Part of a small language model's weights.
Architecture: LayerNorm before each block, rotary positions.
MLP neurons of a small language model. Each row is named by its layer, matrix (gate and up: input weights) and neuron, and shows model dimensions 48-175. Each number is 128 + 32 x the weight over its row's rms, rounded and kept within 0 to 255. Numbers have three digits each. A neuron's up and down rows have the sign that makes its largest values positive.
Before each neuron's rows, "fires after" lists the tokens most often just before its 100 highest values on Wikipedia text that the model never trained on; "fires in" lists the words (lower case) most often at its 100 highest values on Wikipedia text that the model never trained on.

fires after: ".", ",", " larg"
fires in: "she", "they", "it", "originally", "him"
L7.gate172:128102134151106129114110078151137143127131136151119084119169132106127124102109104111154137103202146073129113193087100083193168172085159173175162105115104190136144080151134119095095118082137145160095110149082135060148106126163117190174178153090108143119131073150096120126116116120132208100114165139140105158113119143157150145130115131127110121059167153113076156183119107077151125116136
L7.up172:112166143163108072104150175125123106137137167086163111085162151109144139109149146074108200115160110141115175135114146104112114132136132151112116116116095110116118157174081067138069102147154125100125123097111178148126113125128218142128127128147155140123154152103140108125196126136186082132138168108116195192103098125125188093123132094135070150147168085159118054208119128126084161132159

fires after: ".\n\n", "\n\n", ".", "===\n", "==\n", " ==\n"
fires in: "in", "on", "as", "at"
L6.gate223:148175111156162128113147113178107141143152127081101131066098083121145134072115146144134129124127163166096108154122176135134211133083134118204131126148168148130129103138130116097137122065113103115073186161121095122148143161092122129139135175052125141123187124118067113130190076143106125129074180126137102048077137118155150115128116124142061084104122144110075122162084102105133077094153
L6.up223:102108129119092113074131108112147090095160119063176127116147078086094137130121169124131158099062144076096116135141105101133124110131129124113154137097152102130106150149089150102108212050156051169116148144103168152079096076145137147144118176111197126130132107110115114108132080161139134158087111154086148148105177109125116113163142111137173161056196106171110118102136111126190155101181

fires after: ".", ".\n\n", " \"", "\"", " ("
fires in: "as", "for", "released", "with", "at"
L6.gate77:189151174135122107095147132136130156106117223146093132115102148141146102104064119128183115095146127163066099147114102108156120110090100135155071097123131119064099091158148083101130173078076192152126171100117147130171139147118122183116161134138101190129156132164134182198159083119110057172096152133143120059134154187117133113115115120079151175112132119187129154169095110159132114114167
L6.up77:118131109113044129101120129144170143106133149110203109074196128104099152113112087113160171110112059123098162153098126108133139185113134155129154141131175105094107105125070129143163112095142126133152115123110119155109146138155172116149154128119040136158165118090119106115134086174151121155075143131109150134137172083130124106148190096097189196088150095134123112058184129040126141123162

fires after: ".\n\n", ".", "===\n", " \"", "et", "F"
fires in: "on", "between", "when", "following", "after", "upon"
L4.gate109:122124104117143106134136124119150098094132127144170087087147111105125138112116124136091134125128124144106130146122101135137092079096149178170132111099108115110128140160119055128130082101062121170163167168139074171051149141113200083134150152128122197156166094145122121115200141098116190102062134145122154139109120092081122061103105099114093119110120125102037109141100144149117161132195
L4.up109:145129112108169101133154124109091077089102160131179097046129103112090104118125115110125172152075138137106084137132143093160116079094133168214124143092112093130117103165114055128102050108105137167156161143142120123036088120138220102149187154127104122159155085144096127125181086090155161084105122160132164092104088098105117118138131108104139112105108092124098116120073090138157141155211

fires after: ".", ".\n\n", ",", " \"", " and"
fires in: "as", "at", "askins", "with", "asuka", "athens"
L5.gate281:131111115139092143146184113149094151136098146167130138127110131104180155096133122086151143117152155111103090181120125159157117075100158161211144162113146129141117115077091061082148099110125119087121131109155078157085129131140139103087150126153110152200110165122122152158095150142123070132087170134077159104135068173150056177123121126177109160084139103109075146099146099060132078135160
L5.up281:124116143143160130150115079105119151130080187125170140156131085168137064122124122106184116095138148097135139118157100126151092121132159161151130080139185102126096183143104077105120149033177176127139124066093108149123107129129101098120169149179161088171130151104037134166091119161100082174055154137079160136144110143099081137112177092190138163123091119062169114128131146107152078133150

fires after: ".", ".\n\n", ",", "===\n"
fires in: "he", "they"
L3.gate290:167173203181105096124154125135168111149162110180108138118136130073147112134138114106151146172203171158097142156161079149116107131123147160157087110087121140136080103146126153110100100093168130150145120053125127080136139097131064100143080139099068170137160098126092089121116146067126106091099076168113159122101186108127148080097125136180087085151123079113091135163106099151190095160172
L3.up290:162162159159117072084093118158095088076114120114100103161116123089104105145097096139155120166136161129105133108174130121133076151085109137097159130172165094089125125171160094088127095145087148113131084140128112083132097085103043125090126131143107138171174072168102061078162128081152133120139090096059170099158137085123124166151151144114100133083130169105084125168139127182093129100136

fires after: " as", ".", ",", " the"
fires in: "well", "however", "so"
L7.gate161:097157072117155129124174129150127133120129107150089116147149139155091170138070103083138145082058158128133198120166187135101159120137096158109131078066076116086195099095073199133173143115069157092063115093161132145094117160091093124139144131117079148154111140128165113070127117098179137121128133120156207156139084198110111126129084175130149119141162104174113126147130150161170097095145
L7.up161:097095074056119160123146106147119166151117137083068148118147122130134157117115119097178150110073092133121169160106170126113150110148110132141140100088062107144202090120096119133148092112157173122099111089180152153121124160144148087209183136086133154159106155060186135092138120062152077157124108116138168131082074230105122136102119122103125120135167094134123191045145162120158096112112

fires after: ".", " the"
fires in: "he"
L5.gate477:103149103130091089189153139094129131164131161090093156187105120135157133117161140112108045093175103103119074138145193066171075146116177162054149142178164157146162166117099169138144054164097114136138148163143107142100153125090066180061107123141137070096148148209055149137138177112173115106163116135106114100095098152085164151114130129136149119096159143115130123133121042088086131099103
L5.up477:093141082138126174104129150117172156134145154063121118192153110132150138100175165097086080127121149130096108112104161094173123120102200114084148157140218099119126168155152120153132086184123120111132152141113127157108100100107102095127160117226171112184157139185107090105135161175179080089171124102141140156049142139114124149097088135088115129083148151161109104110103068106073134137113

fires after: ".", ".\n\n", "===\n", "in", " \""
fires in: "on", "for", "reinforcements", "forbes"
L6.gate569:151096119150120111120122083119151189162135157154130081159101133110128116084118165078177002121076159138066105165094168164158180186149129151092152092133102161106070128134113117123162077107118198057138140142070088112129165140149100096124209137143091124033123129126088143103168133102119149077099108161113147148098115100141103170089175136141103158129122174094135150080177128072139113178181
L6.up569:143134173062136138056118079082165155125189155117165136127156121153148070132138165146142152074110151156126128111166154109139101137131143123156126143093133058091097123097095115174110111062125126092178046153104184148114138122115091122147129155136114112151138094132122103113167180168116176129114128139137184128072210129165070149120138133090107162118140129117107137096192153101060140136144

fires after: ".", "-", " |"
fires in: "she", "there", "it"
L5.gate33:149096136130068106184146116059141075173128116139124146162124161152157193111132100075116180051176091144123124196105172082086111184073163222031104122128125184123135059145055115154132153133170104175171143141147079102111167087082120153088180117138118124077102102135122115131150107155162088114070155139083127128090128119141123112150145100174129144124149115098075160088140086139157102101079
L5.up33:158086150103080152152158123112118157114150126132153114119166160124099146145115148027102227106185168195141096138083126125121087176106131150081085158101113133119102101158104082117138189190208158164156133077109117139123111133113134102141198104169133081135124146068171066135122112132156100078076136126105107150087154106152107144145168118123077162125152124112061121119102155127172132145083

fires after: ".", ".\n\n", ")."
fires in: "in", "as", "during", "for"
L6.gate693:117159120195180173165115116139123123167107127102052171100101167119164111076125169118135137160189154181105187146137119119174158102070106155120113136123129169165153107125140127171143139091093138097158156090144076133135150107101108181093116157105172125110152137169076169156164111090144166155088186196142129062133146125104090129074114136106148103110140143120110138155161061075071111111126
L6.up693:092165128101139119136073140078075140068173208096075117166118110118157085159145172129136172115144227097120154167100114122167152115177153100172149121115116125071152147124198109147138137066120154127111119162115140137134165081093147159119156122130136174090075139130116150154088075158148135095187092104181130109134129123126096147076115104129124080091116117137099141089163120108152108132113

fires after: ",", ".", " the"
fires in: "however", "but", "although", "though", "so", "because"
L3.gate316:118156092111125061136146105134105058140189082140128177105170100123157138115117100174129203117160126158121157143104139148118060091088143138169146091115090112124158084181083120143125124096104112096119147099151083101096121148131133228159083131111137097143081158085155109145157127114142147107136108155117157112141083158175133068122143097166130154183125153141186178158125122110146148120143
L3.up316:130155086155177095110164152104088073157155090101093159113187133147204154118072128119116187128161112178068116138115128132142083112098128104130178091095101111154163059171136135152118119099185120113134124103150082103109113145137170175164115112133178078115100148106117107165162113134156137100160133173146114122115077166122138098111155054149145128168166144150157157124155104110149128061153

fires after: ",", ".", " that", " where", " if"
fires in: "they", "she", "have"
L5.gate382:140166128167148045100143113095110108087134120150136153131122199147115134146129064165121191113136101116105127102162139082159116171102082131125117126126121168135110138104130116087129057173098142111129111105131099072130112087106082075100082106156147116152255066132103096136191124118132150123135107120088171130144116062169104115162115101118150108091129089137061175099151114136127154157113
L5.up382:179117145143078123140171107097159181130088123141115116188135179077152138188127158127098124085179177143121098114108099158069151159125124129120100081147082127133137143146093143177153102156154152164101113117121126106164125142166090077141116124095129166149097109121153100176128212055108132086074121132116137134110146152120162153115141141184155116127088168131136095146112171154120093113169

fires after: " ", ","
fires in: "500", "000", "800", "1500", "400", "billion"
L3.gate602:100109119083090126181110174114148125112135087057142101147102112126123100129146089125132114167140156102121137149091187038100112090173162131177138133097108112149157157110115164127173108090143158111199088162139161088143117125136123129112176206118120087128132116129135157127137097152054098164133140134036105198150138181119113174128091128106114141094114126108094117102104164111154132152204
L3.up602:105066134116152121127169176142162109113130122067137151090167143117103140118120081126144084148144127180046081133110190104090074109136092133224160107072115128130116191108141128087192155079151151073198130199151138126114096131141093116125169173093094126124194151157139193108124126126097134164102179087063112133146136165152134159139148138141161132133090140124095119100116141155187125178215

fires after: ".", ".\n\n", "-", "===\n"
fires in: "on", "at", "athens"
L5.gate120:126085120109117087120107088112175175100155127142089144047112183115151070112134152105166122118081129114141103053136134098099121174140160157128161055161132151112152107124086090139080132085122131141143149110084134128111117118119109137087160111173099160167182106085076133098208171134140135126103131138090119184114088081105099124120066107121166096140107128119106169108110123102163122157177
L5.up120:104096113108106167148139132099174147131118217129137094135153128072160069105199119117090119153121147113118086084105112130130140139102194137135153088075170098092139133129106088118160118155121129099162140137154180135068091165160152128127123122204111103205135068107106104140155178148085116097095129118110103195097117080100152115098107111133115170104110134096115088122094161093141132190147

fires after: ",", " "
fires in: "000", "million", "500", "800", "billion", "600"
L3.gate218:071082110093132094158123096108150138126173135152147093102149096116093135139158151168109106133094149093145088115107151088110115113111126107070156112104110121124175102114115117128123114176127130089103170114140095108154173068196099107091112137175142157179193184189190121124175093116073183152091139146127149117114140184122153167109152121150058143108090115128065071081124116121137114135195
L3.up218:088104093109097075126103121109148142130162128145136110106148072134169122144123137160145115146106172145142109103131117092094137088072150097097118098088071161162177125124117117126127080152150132084101110128130095107192148112154083127120160147153120168133151157187159125082146154076089203109074153149159132144095160150119110187145139104170122109074078159121075089090102146109145118146201

fires after: "."
fires in: "it"
L3.gate547:140176125150062070100164107131138105138115150168094139164153194131174127149070144080141146142200128131076163136115161082098116159115136158125138093103089156116149117148156093077158102132099132107138178108155078039117117118107100124119119080071135122153128129123132090120135170085174095066104137148084136119137167098173142129091149109169103157120102116105070149160123072166147114133165
L3.up547:155174172139053110078137100141090105105092139148117115121177179136146096142093130119136163125178146182100120110124170121098117193085147172156105097067124118109101134177109109072159113119074129133134154094146119068144122161144078107152121055102091149123175124120117055084085138105181125113179129129127179134175235074125127123136136174179087153111127152115075132153129098110148090139191

fires after: ".", ".\n\n", "===\n"
fires in: "she", "he"
L4.gate577:159170130125109088108166148125152091126159149130112104119126143132144119161123106118133129120179147136083120138153140075087106144102111167116134127128108164105148095156133074115108078160107150133141149145152061036129079123108091084117163106034159164154181083111078073134112151065214093081126126138071139111112120116141150129130145128120128122100084082136090151155106089135121077120193
L4.up577:158190165157119135129119126123130075105143170149107108126104196116154098147089120132122134104175150169079141145166106123055116147063119192099108144072092150097125114165101126075128085107135138125156156138110115084116100154144099120133170126067080156142146118176077077114109176086182132045179144155076178111104146121101124154135132159139104131115138166104064149158147104105132074102191

fires after: ".", ",", " that", " He"
fires in: "they", "she", "he", "also"
L7.gate5:116139119162110071146132067091043093056122161160164116071135152097108077087147108126158166122184157121073134118140149140127123131120103150146102094112113207106110145159075133141092105054167116117156174121109092114154135101134087103133172168076073147106163126162085179134160121057177144102114188091106163114111091134157129110099179126193122165147134157131127180126149099172149120115144
L7.up5:088157106104137133144146139140128137150111109128137101097149145172136130108117123088070137128125106152090192137119091154090125192067136125109009161164139185151071105170128062086126083167058121145196151103074122102162078092194119211181150122142103159135175087118123089086141178094131121095071100160119144108163127110052144101122120143145095154157132142110104160162140093110116066147187